Part of a small language model's weights.
Size: MLP 3584 ReLU, 102M parameters.
Training: a variant of Muon for these matrices, 1021M tokens.
MLP neurons of a small language model. Each row is named by its layer, matrix (down: output weights) and neuron, and shows model dimensions 16-271. Each number is 128 + 24 x the weight over its row's rms, rounded and kept within 0 to 255. Numbers have three digits each.
A block is one neuron, or neurons of one layer that tend to fire together. Before each block is what it responds to, as a language model described it from the Wikipedia text at the highest values.

Word starts in structured text
L2.down495:151149143143129090148164124090161149128119066116140147133126134146102100123147116138119128145077112148126126101110112121173100133146110155137115162133054125111121130120106121119106123110120124126114121123130134099135130127137145129118145126134111153098100165153117133149153117114154102137121135103128066108139092104123115124139111117150147126149152188114128137159151152110123140086127157159113124133155189138117170111130133135061134164163081127138110136128128122141087116146136151090150166059071111151169139124138120121155077125144123073144130109101108146111165121142142145095152119133136120112102139144178190093107099147146112113126153092111137122125118182133160103129108147154124159153127158128139140147119180163147135154125145131123105130103110148109149117125142121
L2.down543:122157116136140078124131109117111135135142133102149123161116126119106121135157166107135142116143081133148175137119134117133112138131102109115120088110155131120120139099161096154130091124165113154127121130121119137145126159157109147101152120160089105139091100116148153121129120133144125133149114130141159115146124108177129076141126125138076159113128133099116129150148120100180131118121139153117072113126091146077105105119107105124123101098154111091125168105140109083111101122109139120141135161152102137130159156144128121104152168121171088133150109127125100088134152133160180105129128154129127114169177142103155130124109159148106147105169147171101105095105122141121109160098156137116129093143156115178139134104128133132144110134120145139091152192088136138151150134119174
L2.down1976:123147137131083132127141109126126142112116091092105138085122118125150133134175129093176127115096124176124162073147106128098162149124129113099099100162144141101112090157132155103087118124110125111178117125100150126126124164157135123129158159125124119140128091183092128107137150110162106171128084150125114131091099148147149125128138126128119087120146134112133085154133145110116121161138137172125141104134153122160107145153110150157136103144107182069118125158105137126186108139112146146113144136132137151157161107192138138121101119104146115143146127141116112126127131117160113146076128139139124143134146163109148104132143147133141110108095175137108101127117139123104118126141099149095117090130119153099145131123129151137097146088117161124120096160143104126146137116159134
L2.down2353:108133121111170114133139143153100173125113129163125082114160124118160124136121166153145144135123170120098148135140148132185136110116133115098111118129109104131133104137102125138116141129121154104140129109117147096093143131110159165107128177132101109115177064150164150137093124137126144141083138137142105099138076085118137135121097160120111139167122157082066154175132130114116133162129146144094146107150147126130120144136146129096149125123133111130130184164101075165156111083135184100138092089140153110176133125148124118119116158122154135081122130147097159115135154156162104104085131148141148123081145135127120128184095126141110098144123118080068098121122131069130135153155171118139121104130109154151100143094157098161116120105109105087109126151122114122099094099095108
L2.down2459:118129145143118135087073129116147161120134093136143123145119128148116114109126108140141119128192085139148102119118141125092085125136115127120126124097095097136116151119125106108135085126121148152118140139126120176104117153165106072104136157118141147124161138068120140094130149178077134139077099125155154131080089143176135118106138142115142140123089107180095129129156144100087164119141104114130157140082124155137141088145119128154092133153161093117102107113144130123153152149180112123135129144157132125142149138115165176165110124125174112110152162124173099127086136121121130131128086147123155159125145102151090077129119160125146121137156144143105190107147091143133140139113164138146106155114091126117100147107102108094145121129141110111065173141129109141185076144104132
L2.down2807:145146096137177126144136121119140117084111125104117109129100156138124122157130134129137092113125102128101117130112115188151084115141080097119079136105138116106104115177100115102107127137117142136157141185112121116100096116133160132199125128127151121146106129148163134103110159093094110085105175136140161146102124104103134130118095108102170101078114143123149116115132166110142102112128095108156135114132121125103154136167146161114154135168137100154146149115119122130145116117171127113115126121105083160094142131115098138162123099174138118135117133152112135157116138149092119131111127157158136120119128164145145123108113097133169115134150143127143131115167110177143125185092088101139152162092113136130139145217124091117149117069133080100095091105108094162141138144133118
L2.down3221:121155151190138131113121126101115167146163128158148140158132118107123135158141136130082089149168114141147121172132136131119156155084128137129104151102123113112142089153117103083094160154128138124162143114140127137102128104123135135160100152081174136138120123132149130135091139150123137138103137122145189117114124131103115168179102087149115099090117087106107132134169117114160103135123166132080149117173098104147080134088091162127136127095170103098113165132122107128126116084106110095173117098103183114168117133145146105155169088129110190157137185127110102109125156104135131104111132140098098138127169124146130144124144109116163153133140118186132107126098169121109133123134126134130149136137105142110128158132144124093154145103129129105083127130132130134159134131149151
L2.down3308:119100118074136148107136124145156123135115120143127120141131127105120087127143156145111144140129078188152133151167139130172136149164161130134084119107098138127129114125134083118113153154123144138104127149125118137075175087142137136126052114114117149152120113156125122132116151137091162122098109099117144120114095140122139152181145156091101140133144109095097098144140128118171107126160117148152117110123091145139151164090124154127132124129104159128137098134165097187128151111136145158113142110166123163139138116156122117157130130128102126087158164123107083122123156079179161116112116138132118131142107139172104148065138101112165156145148150125123108106114155109080151097132142143136129127110121118117110125120109114146129139084121166084141102152128175154144120128147150

Stats headers and units
L4.down1253:134111096130168130105155113134110109143103124128117163139111129141098110148154129143158118108147197138135144151107143089107151127126114140168140123116114136138127116153123116127082158157136111152136147143111129126093143124083140157131125106157123143117143156104165077100152150100137141125126128132088137142143090098130118101134085130115135122113155096132073140083107090110100108129156154120170124159150105092135137150144117108131112127114151140162080104139127146134093161142124138086159126111135089106121150152160147131140150080130127127145118134106163117137106130092147100112148156115156166100137139117117148169123110134093136146161122108089121150136152172147198116106102140123141138169107152119154147111120131146089106115126144128108122138103149144130160152119115142

Field labels in infoboxes
L3.down48:147111132155145142116142131132129118167130093163082161115098145092094100108143137144148130143143113184151168116130118151136130153101128149129156105138096147169118148141194108140111124117127136136091124141128099145094118109154110113150111095126139105098135122092156142143122157113147130110152096125142095178120130123133130128117123089098111129154115142121169091132119115093167146138119115111168150136160122091100134160131129120131127151155126142127109132131077142134156149115108108105095125099072119120150172158141096136136129101123119116151110114119106117111135079117148145140136152171097105119145089094121132104139119126071143116130140108138163138115133142107163139160136132136117116074135138125134132113137100131081102126138152054094105127146149129154163178103101133
L3.down450:130145090155135114127165089092150138145171154164095158147103140141098108104132107182142140150106132080191124152158128114072153114112103155108097113155138143111147111144136136090130141142169133138135098138103086152145160115116104121123167128105121081093101136124135125121122115169136155143104160112100087118167124143146135133120119104058112140091149112151129162135151102133119125097107120103124139151137144130139130152117133118096115145134152172159130090105147145129142163142111129125125138102129117161106160157135143146113141120173108171098128109095126141152119135124160133136130118142114102097162103139143081124131136127104148163116136122151111105150112128110128147160109139154093112121147094116134118123128117110125119134128100125132120130097130086069152129138140109
L3.down495:112161094136093137133124115159131117122101118123072148161152179113115146177119116146137083104153188121101136117109109131137164183106155115158111112137112147139122142124147111079087153138161117131128143174133101143135120125152130159141104112112143112156131110146148135115108102165145088121109117146076172166136163077111092128120121140109125175118129094129163099184157148101063097097104093128115153112096140123143124069092144127148124144093124141160065084147141139129135104096158088136169183182098096137130133144133125131160128108105143141112067135162128162132132099116131121127125115146131139104120087136153145118102137087146114080175137114132143144157129129114105129091140158171174147111150146138121147131122141126095111112096098098075181119121155148161130137104106126
L3.down1168:110136101124125131126146100064095103139119126112120098116127130130129152135125168136093180151163165116119158152115159138095116117152123141139096085128141094123148142109129154146127136138150131124148132138132148102187108090157113133182089137164121112168108130149155121129069180103104127114132129140138159119130140173138102090129133130174085101129114147125092081171137143111138184121153112130146145097181173145125106138087154123150106161096157138135098088112097129136112116136121171131126116110140136110131134161121114141119136095133156151107137092139120151127105150126133142099097116157150100135122107125108109111128145122111174092110124111155107164103106113113147082138140143156149164103101175109154180148096099122093141119152107097146128163141105092194092137147167139
L3.down2579:137081091119097120113124113138055151137161143110120125106110130137106132114135143129148139133147163134121130174107064147129153131100121126135121112115140150144138149096120117138103117137145097126148120188132147148174140141135153141118081141144144142119133139137149125102107161133171123131109112114139081127108149134151123125129117127137123135182101144109167062151121166119114159116111088097154117089111159106077111150103120103131093141105182116118142165103119137110136144102133144109114113132145179109134167126143104117107115110112171122080122154152094137144111136151140124158124103169142170158107090134116131150114158129141153117173152129152121140109146138129103111166128144087141160137108185114141114111141126120136109170112121122068062125141120100138114121136113132
L3.down3141:085143125112147128145127115118110142141118128117092176152159170117138154151098119135167130125112159135095109129110121085166149187091138101138127116151121144146092111147150120169116148095179124123123106099154132099117110118149087117181180143126138099112126095123135137129092148149097139104109093134124132169153117131114141086116110158104088167106076154096115160139139138153117139124118087153175133161112125130106150109092111123120128100146111106153103142123138170125129104151134119093123130084149098129144100093130100116136150125079097150104101109101165110159129120103136131126105180163132149123124105124105122153178144128127170159121165121142140152143083195152136132146139096145120138092138160137166135154158154089147112116140178135110112111125132121119129118140117137
L3.down3194:118146072095149120123096128145099162146129113105146145127147134123158124112151131100145108132136088119138092125143128160141174110116117115113132116151139152098107093102131123130106137139129146148136094140133095143140116130153098086113112096111088208074126108115106095129130131120173149145115126116138133139117116120152098132078163138132141083130102118116153116114157133103126193121122083122144129089139172116128129149116096154106105160098148132113125087103063128106148141142141122132129110153152181112092154115121090088160126143105140102127108119083123129106138090159109119139133137114126126156121108108102108147148101125101097142126125087152103136114145131144107118122146144119148089142084163143126149135118106132084117145079141134123092146126078097101125132153141182
L3.down3495:152126128137133152160107155114115099127145069133122107120168119149138104114153094124145126145118146110157105098132090120102131134099118136121146144151150195139130071123130132165127104139169134146139116118125124101087112119095060109104086091113097112093100115137091144110128141133127137115101095065153117121110101164089106115142121103133123160145112113147127125120169114078150154076095155131138149119083137160141143167119096148110144090106126112120138130126134153132145121146187153112153133095166135090111149135129107146139117119159150152157149122105154123177142127116142106153135113119123096110150148110116112112161127147104116133128125133153081146104124176136088150158073103121126169106089108078112103123104135070092137146158121121123133173165164097116139075129087124

Table cell label words
L2.down1627:178153137108134094167165140131123127105159090079145113103105097116126143136136145094113117115102154133126124088131073132159173155165100162150099101115123164138133116111107127137145106126104120118162115087143143165090064080092091125105091156135161123131151134126167122090107111146171107106118102130102132100163115116143124151100148176123150176143126132110162112117130118100123164114115108092151144109141179100085130149098151110138115134123134092116127092123118107147107109069110168120174117145116109108115142141135111095132108125097160152148136061142137133136141172093129072131129143131117129108155152144123111070106135133136113157139150158141178086125130092094121139145150141109118174089133142137107149139129142111105169116160113142088126122116096089103170126150092101
L2.down1651:140141136127128159124099080120128119101183144156140168123115163183107039087125117125137102138132157115162112167161142134141160152103139112174141146097090138119103136155145157089129092121115080072152103129117101148103108129203146088118147159105125174150128130135099162129132084121159107133117132128108133091165139119158143132120088119121086134188132112161143145102111080130117103170117162183143117089133102116136146166125137106130096115116102115112137146125109167143141146143158154172118132109143118131163138118181144149145158119124113139124169099123134145145143114137168131082147164123150105119123116131119176137134143134092112181174111112174153144139119134142115175165123108107124119117109156121154112085143137139115158107082076131150131175126109143102176075143139098
L2.down2682:130120111133086156100100142116110105117115164157143123134150071141134106109144113160145146095120143127132082105121145127109096135113095186156126128177118146133092125176117129151131146125090157129125109119120099103128148086143143141077152139106166194087126136185178118108162083159142135098126130128093111133203119131134161103112125132112125074096132139140169116153126145138094145138102145094160099102138123150138146097133124170153101171149156175159132121159079103100111165124148074132150107152133176111164148138131114078120141125141127167146109101087138103139077160128113164135105155140116131094159129117092125110127086107115126142167114134126096139177083113108142127138163133124114180114107131155092104131127136108130159129132145144120136110160103098153125133182117071
L2.down3099:116138158093110099128152119162079118106151155112156130122150117128118105146124114149123130120161159122129178136092101133097144130121152163157137120135148101100086147110148153092121133150154142125139120081100153114115110143130137102101140115158141090150170189112169119117142117107122186153135159117154096136140138120122101148170172099124141135138118133147088125168105132133133137166151123155162100106069183163145154167126166117181136144104085167167132138098108162120117116142100149123107113103149120106112122142086096130143116129125099096135140134140159081119109159138154125167091151128119112127130117146159117134115104124133134127124172134176123144122116122116173137167049139150120089152120157119134140145121136141109113117153120097145080132144099132138084129130123103
L2.down3126:138126089154150129105120172137124113154111131170123091142150159102090152120105163157129173097137112141140136086187095176080144167154164133155123118139125116141113088142125122127136086113121147146169116121147095120076151172119099123100112154159095121148144128134132118121142162121126144131140145132146089175106087118154098095106152153112119150134158151090123154193147087140152103121059121113141112142137098109089148133105147166095133116154154114094157126137118120118153116144126145100116125127136116162126132100145127077192126153168126125136119107128116135157112095145143158126148126167127108124141171117091122113118123104154101102117143118076141130108070091158138116103148155131155134109153096143157104109073114127088122114149151189155123140127106108102077116123112167
L2.down3163:127123194141147126146112108153165135163110137156110107115149108105130114148160143090146140134141164196114127117140121118138140187071138111115121125122106088143131132125143110099165148141133146107124141089141111106145094133106105083181094144132086100123112119101134143136132147149135113144145142083083168130118116122123134136092134125199135128115112143142133108116130151175148128195143147099108105110124183128121151160112164095139112100075128163159140180159124092115126108131097140138150096125103090107119101117076127124155106119142124147138145128132146148090069132148130111146112138118177110101115127114141128124106142117142089118131091140091123144083127093154106123150134119139140138066151096149131196133180087117129095101127149166154120151154130127134122092159129199
L2.down3311:118199103147122123135143150149100164156116165146117163145150081177104129078119097147120107128116106148146109091154132160123139143148158060106148110074103118152123191097108136159184117083098109135141139116153149120112132164161088125138111131150123108147088118147138146102108113113147069114160106123154118161138113116163151112123157128141141102069147137138142118152093130142126108095118109122098114141124138114116137155148124127136086126121144098123124112152097113127146194110137105155167158097115109126132085124139117141104122116134141129103124129132100137152154123125135119085102103119122132130148097107122118108166102105148163148120138118145111129170120102117094156137172162118123134076115115113108165099122130182170101146105133156114141107108124126129116121079075141
L2.down3361:127156157116092137100162141143154095166158152100125167140117086148115193112147101124155140140165089150129127115098113177081097103134108124126109103114148123115150137135143198175122134130118078112115138153136148122127143124149129107072079147150127137123099144149129144100156164161158118137156112115141128129129118128124108112127131184138148116167126135100120134116123139133103114143094119141122105121138151116100140163142148134143113116114148132098118115136126099133088140140147159151114120131090136110128176155144155159127109146106128075140135136120130116128118158119129145091173131117131139164124122064148142137098093158139169196113093084119090148100096123127124132168164129124116131081099106135091130124122114129115110136120134175150144097142160109095113133104085139

Abstract nouns and suffixes
L4.down851:095108112083122120078121143145121086154090141104126197120155162141114105146150107115175126104136104149127154142146127086144127130166102128088122140130121089110132110132079100066112128113117115144128105165118107158126144112133125174107157111148123159132108058087155154129133140090117162129103146134149103134151112112147171128121115121119124084078175140127083127127154124128120162159127136107201116127160149114140155138143136134140128116129102110122121136157111140120103109076133134118106153165145082123110151097212141132119143123142151119126098131120076117104149165075110161142174124161148106140141096112155127124139106106117108134126158127100092140086122171149132133144119094099105088127149093166160117145145145105139158149103101111131163110121138113127145131126140128

Action noun endings
L3.down84:129155114094144155097151147138118100131140127090118131130148145124105125148124148138122099107134108124157131136171089166154103107115118099103094158155173108147132134111137162103097116116164122104138142144161108162151167112143124156115177106114144126102155114076143150105115198128144116115120123179138097080136188120164167113118150123079151133158109134118103112115140103135137134105130142143135131174161128157112183143137109155109115110140119192094118087100100125187104127153101087128091113126117143150145149140127160115127152119157165137129126138156129135133105139134123139096152129131150150135118132139125097104143119100144160143118074127168155132105141139111126156083107093094148116112119172157094131121122142131138159132119100088137122099123101076118108125096094106
L3.down615:125150124082122117109111146126144112128121094117178120134155104160108127115131120087118160111153088114118164097159156147097151072126120123105138135147099147116147124148134161100139149146101090151101149130100118197085123137105116140132120127146126157055118117104130132102120136122155118130095124141166144118136112127141128140089131145134102122108122080061131117097106128171139123089116148113106105108153147157117112123096133126105086099167093173123129121151144128083106131126100130113119164149145136177107133122101093145132121147173184137142079094141163117127117143110114085145125102122161115095130131129119132105129121104121161098112124150114172180125139137120083128105141084127117127134118111137139141132137123107121155141142081115137151110103161145144132140124161109
L3.down886:144130096106123110140095158135128165116200168116147116161135119091118129119169117144139077113141195124126122139130171130122120127118119133107123137120146107129113143129129154113115103116161149094155086142107105131159174131087110108115156128114128113140141110138135158118127164069168130133095174154127091160115168085142118164138113092120161150141150116096118146131088133109183105150097202099120123128091145167154148152093103131162129115155137102111126131097170110131096111118148138105114126146134156161168119069137104123191170125068157120142122113118083160173135109115122161094143109132140092134127130135135100117155141133147137107173111125183133162093092152116200157126177149142087108143120153141099118090151126155136119132120091143146163132100091069089125108088148157
L3.down1121:098138118110133085112136088109131143132110134106158124111150127154083101149131112128097108058109115071156135091108125135099118100130132096137116174131173124119105109126096125123129149144120117114183141160133119148127131117114081132104145107189121104085090110110141125101133084113139121143120104139153121128093107144137135113159140094156134092132108115111173139109107156100161084134109141114074123141113120145191147127118122132107130153112136142107098111147122142123114140145104108141148126136114137163144169143130183101194164090119126115109133113105107145094113173167079141086167157127140137119142151141125138127186163124145161156126104141144147140129116139124141129140133118145111142119118119130112144120124129121143134094123101104099162121131149121147122109090084133
L3.down1703:122158118054117118131127125154122133137161148101098109136188134126145104122136104105125149120131137114111205181159140128124100095133124098096104134126152119095128092077102122115106122147121148117161149138125164154103121104146110164127188134164115189107112128095102154114147155095170139160120134172153152092147164106143143142152082120089136094144117139109109134094160137124162138114122169096097122172138113173164096154161122112129128119152112150100124102112124106075085140127098127082107121093110107160113112145126121136127154074156142115116115155093072123115110133142098097136131149101143121135115121119141144146162151120109155154165089124116143133126107147086159119122128104114108130101121123164099146171120110080166140119076087102125194114104120112112115112125127111
L3.down2356:124103114113156120150099124151105118131117093121118147141111123106112108139135144120159150155156155159105172122128149114138116131160189144119099128121127115079101158135151135102149082156143151149167135142145159185108171108144131107134166105132143144100115122153093143132116137100148127150125092069148101138149128137125121124117152110129162145122158110148136147133151119130151122108116121092112117107140159131119151150126148170094109137139135118128130117114103127168075131167095135113140090157121070133103166155126141143140127106119128126135062162147095148157139146112142150122152118118088120108071147102144129153190129132132112139091131123130152176145097177140146161119109096120112117078166126128083148165111140159127208111105074114090112079110148118125128113150117131
L3.down3308:134138169099147115128134173115144132152132140143142062120104129151144170135132108117152144103109145144140168142129102128114105145147119099078135117161125164125171099113111117101148154159100137135169119150151158093093120122167146146113103096124128136115123118128095182161122141144130149157095119155121080121161125091125107167154165122118097130148128123110122142097157115132111122124132142098165115119169145130114121126103129124147121142112128157114161108138126121122103116122134110113107137123111133151149148153143162175061124093144144120172111110115152130099132130137130147102145099114149135095104143132126150168160150107145151102147135091164135133138142126092105077095162098153121145131104069139163113099097156163115170131101108127149146117145110123142121103136167149
L3.down3537:150125126149115121095131146120150178120153161109114147092146136105133165171137121144123164125120158133116098091102163159152110122110113170133133143118148158100172088132164109132076141102116093140104104122125139139090137143138152103167149126152092113078109098140115127134137053140128165171151145116119132155105076127157121126113195145125097146173112177140120133131132137102145144123098140133163162097170080156145139165096107167138148144116133142090141160162166145083146133147110068169121142153166126162121160124138164087080173122130166116115123119140130109145142124115118093141104142122094159108098119143106162131122173113164120100118117143138120133123091180157152128161126129130158116094137138119151128115152105118156131124121092126135141131071170114132104162119152124

Abstract noun endings
L2.down27:085145098141117134125077123134126132096117138105172091122157093154088147095126162141118124112141093112134126159118099125112130102107120126138128113142073132142138157158188091131134118117104128144148100153118121149160098163124101117085124126140159114099147093125126135099136080190139104073124109116107126150179155133113102136129133095123112097161092145110103137117086093110160136151143139147121134099154154162117121153140140129109109140110109141115080079113174148145154100125130190095153108156100140134125190154147173106101135153114122103076076144091144116117146116121148139120137140116143124114117109147126169148118172115137157118122141148136117145136105119110160159120115161128102138173134153138104160134126146161095110109157152146142075150090130143140192107109096104
L2.down477:107104118120147101132102101164145163108069147101107140101105148112147140131154145127106079124170154137145101147169126142117100157119151132153117132130092122097105112166149134115142111165136139114149130130161168167125123157111128098095087110096136125138163131132126133110101157119127107112142140083139085149112136110100135127129172147133147189185120134137156160125139120108132135109136151140116165132141097081151133162167108113111117146075131078113102145122127125107129110176158112144140108098177130121080142138139102125109090126098129138165133127134158125117125160096106139150128107147141152087153141133118115129137100134123134100120140152097095124096131143077152130116103135133125127133155154131149138114178115091169149161107154108131086114104122105129165125118056128
L2.down914:143143180123116192133101101132136124125151115081143105132130111113109166104114111117098128106105106134115091140154111179140136102114124146113136150132156127121075124094133121100123088148111092131130115140123121133134153120097110075167152126147131175114106124131161155175107142130174122139116090139103164115159137129160125125139122104083168129115165086093111126115131140108101126110119162143151161140102148084118109149120132126101155170115147108131133117127114107139107148177149141096138109132126177145142116105099125157134144173127131125170124115104135130143170117152166117131186125133128133100156143127097092135112109119180122147131156161111112156106122118122149118170163131130118108106151115111072125151164171112106159124142122180143119138105117128144087129106071135
L2.down958:109129106119155102121155126114132133079102143125176109122133158130106142134123142124148122105119111145144135098090118129113150097097113135141074145151146116134098093157119107107112138137109096131132114183168153152123140184103164133112106102205180123158151120175115127119117130105150123100177122107146059131122105089118150128140108128110166116188120131079148108146131107165105143154101137071154118138055137129119136171101077133143141124129076130090157175135128176109165152120146100133124118121147131104092109147105154115116121121154177093142121110081159112137135077130137153124188128126166140076131178151120114114134101141092110110108099125158121102105111115064163131134111119154097127115142103114117113177129111096109130120081176176102092133105113153150106153102133101
L2.down1766:128059123102142155094092148128163125099188124119096136124118113109118135154148132092105141105098180126160138156128194093142137077132073127097124130128160112087182092138148165194141095095120131105104119124109119140161110152126095178114116090144098128132136114117145132112114150154123161121102098087146127152099156084134173092112126092070160101168097086134181172125144108162128118110151117106118148161086149118132093125138115134161147125106141144100087080122142120116063134159193145106139113091112060112134104130121123123109139100127141146134106127139141100142154129126135142164169129120113109121113144087099131115124153111108151110114110137101126131144091110098114155112092089130152129131129180145125139108114119138136172170129117133141134112135098144154136144103094116
L2.down2644:112164161120110110111186131125145113136142099109115164124072109138114143167145126128118143178121132152155141090148128101145169141143122161116137157114125107106143088121155133137148148111116187079154112107151128169108141103175122174100138083138180129139142136132169147108162134172102126145157129142168163145116121084084141096114124127127173168121120114115085144120153102120105145120128108131164109130105123141125117134099156159143127148122098156139147098148128101144076163166132105162107125153076183124150119130121117136140136108122165145101094177089105154113134087109129135092124095134124123129129134119175113147138111132109104080114120124121132144122113135093122134108173138161099120114133111152135102153186162100111123112107115141132159132087144139113112107151095093
L2.down2743:132092123105107123114111123120084123144128185156155111163102108091125133154157118111104116071099131117138096130123105133114108140095150072095136130137078153101130156092126138164123125110110096129143093132101146144140110132129106121130117119143155117173123143158151138121121160146117166143102146118122120097175155097122152134152093132159131101158103134147129120162155123135111151103107170137046125148135126095180143172072103111150123096117136121098115139104128096142122102170106106145087128133115140162145143112119113091125109136101092109141088136111133118113125135119164079119157151087133085077163180120124103102093126086095067134095141131134134095151128132152139113172121101099153115130128099094149133161111130160123094165156113159158148085083107134151091145105106131
L2.down3125:103161111099127115100133127171098144113133083156126164149127149167139114137123145147169117111107137127099147084126130105111131095113133117091140123095120116157155099158129174130157167193177093102085144124124118164126152135062116157149161113148156123139144112104106158134118174150151164134091150131162092104121144071149160132145069144092168118111146107134110139095128112163141161138143123100131106150112176148142143151133106121053162133126141168124109126138098179134108163103119151089141146108102073133142112104164108100131150093122167089159070150110116175126138142151118127156174102119153130115095083148155127096170172101114105122139139163090137167093108070134140197102123182157129129108108142143133151136150136135141137129157157131112133140149138116141097141154095142

Second word in titles
L4.down1915:140110115125115103145134118167146173095131128148147136139143108109129133154128127121116129131133136123135111153128126169126154087124116118161153125139135081140136127087133137143133147125096086092130126106144112129147119087119100144130142141123144102110143104118146117141158125109109149129091113117141117124138177123157109127129111215110167121184150136161120112144105110115094062122120172119135180143127065084127154140136115136166099165098146161153138125143110143069058114159135149174126152093175116156165143155148082092123124136123143099114141163140125099147104144110128143146133110152095129119167115157100121134150116133135090102133096136118135135150094168121143140154126133131110166128099120126150140137151154125117163153165136101114137119116097107121152101113129083

Section and infobox headers
L3.down468:131113119153125130121115130104121157131125142122148151101148172137115157149129141147172096145122097119077126168102161127112121082145149109122119094156127138128164077152103138143130117093144119162154153113111116172081132175084111150140116148110149136115141160141110132134136079121184131120107177166084104091100133134126117111140110132135092114137190127112138143187167111110079146142123155143107149134138113125177088133094159115127130138095150119135142133093107106132135125138150086150139106095173100111168155093184140105106132147092123148099085159129114157086129130142083130115132118130141097066113129130122152107073166127148145120151111125142138150142107107163086107105131161149076107099110135137084132135140148148134121124178092125121139130110115135184126079148126161
L3.down863:173120132118105100107126123135127142118118126121098121113173072096134117164129120098139134127103126152091097165075150106149126129119136141160142137108152135118107134176138108149135124142116139162132130139124106151116153161159130115099114142147109097118153117121105143136146151141125124128134174078138124108098146145107135084183096139102159134125142109134147140122147112126149144166112132151144118145106140156126114150111083195148131156152118137093116156149105111117103089130146097087160123107142176094101108120138125124151122153136132115080131133118156172133136126168101130139086141185119172075118104117126093163113145133099121166134157159119123122121133157131117138116066144073122096091131117155102159134136160122121144075118153122124126181120109145145102121130129147
L3.down1668:100086132109115129103097130128126145112139134086103122117130095127108095107118133154118112138110126078112168126155114115136097127131107151148123133069102082157110101145076139132134138102133116127160125068123183159157135150133134157133120135125121101156131097143110107105103091125128158114109137150137114113146161129157170162150087136160183128125154100120105108146149103114145141130110125158132159121126129148129146087123144153134129113123116128163126135133122100103088137156134099137119108158100161101175133173070086101130109105139120111062182125127130113128101158160119128088141158163124131101114147087128114148147131140172118134148137146132103131130128156136128124127126158068143135137123119123118137128087160111136124144130124114127161153141126104121171130146087114
L3.down2124:104111101169149176127107117132081120136107113180089146131074139125145176109107185150092119148110132107163154073099159128152145132164154157131078121135103159132112112141092151166149157124152095124148154099154088117108145098148157147173111112131137124114152171128146162089109113140190105110150141134140128133178128133104132086131147087143116083144116157148159107109156204140143125120169115081127141070077110094102117140084097134151085117126116096144102138147136141087114136111068131120123149151111125137155160115152094205136129115133095120184109119092129151110077112128125124132145125121081045125163091146134133074102145139148091167141099122101127157104122131133129125114102125086115139138135100113119143100096177132106142123140100099160151076117094137121081146153130141
L3.down2153:124091097124142128113134118122094133134116121162168103086098131098117110171153101160158143127136104140153086100101171134107175121140151140125153137111148148103136145105167133110115134152099106173143087117123076123105108158119164100120127146117097138147110162104129097147109141099127142154134116122125135134148102140150097123136151107157097113085106119112141154168161102149096132136113123102151158098126177117076154082113124136110109120092105105138108090106147104107134170152136155116113120155152171144126123120150156120150114097123137118120108130138142153090155114104096133086110129131127123138143126138150122162127180144086116104149130103160121117135064105137153083116113144152097139123121116139137107095143139085152110131160141115066117122178121138151156151131159137
L3.down2499:140122151137116091124153127114123121158136130173146142123094074140110110117089139141101152140113082120121140100112170151127138142156133137151113123094199142146097118131126116100119176143203108148142099154103131130144113135166131154115124116141119139141140122097128149116120140087167135110119142130149092113121159162124167092134127124128149157114169143109117138165114090154107135096109126131148107099138144149123091142156076114093081078112132102135148144101123147154130114114168149165136110155125117115148128135130081120132128099133104177137108132130125151101139109118157113069125130130144132118150093158147105131113148152128123144106120121139127066107130115114116097173125149099150127119096104089117125100100151125134103149100127159140107150123083099144115122084161174
L3.down2701:131154122114135138108149135094109132105170104134113162117124123102089117132129084131106153094141094117131148154116153129134139141106093201176125095160094131135104179117113127159128111172087102145149098129142134106141114126108159172123176118159118133114172189142121117118105125110145140066113096124144096124115116142106105113122102145169151097119158086139175062083119097120090123139092148155114181123125130165131153110117069098115117155117142134134110104090125121135135119118115148078132126160146149143176101132133155098146112170124152138108077157143167146104168131157143080126103101126130118124133129131114115127108103085173118137156105107127117136153138139142134143087128125179084156068106120110154110104154080108121142125164105157106115144111108163160105103129166084
L3.down2704:133078139109133122144123103081089115077165140141150134123124112134186110156136151124157180143101109137187119118111120147098141117152114109127109108120151112107134125139162140106185163094124122115105149124111096072121147099160148107123112120126134116128103110099123137116140101099150124131152145113109129135136142121123132089126126155119136111083128130097178114125111135116095143107107120097115113104164163088061130124167098120141128105129108150136110119118120122096065108095152120128103113109133136132147114059122093140139154131112132135095085130136137138114130128110138120102164144138129138123118076114121104137146119112173143116128130126159116108116115138158194114129106142092130151126160172108128126121142146126109124091131143182129151178152128133134162092121103126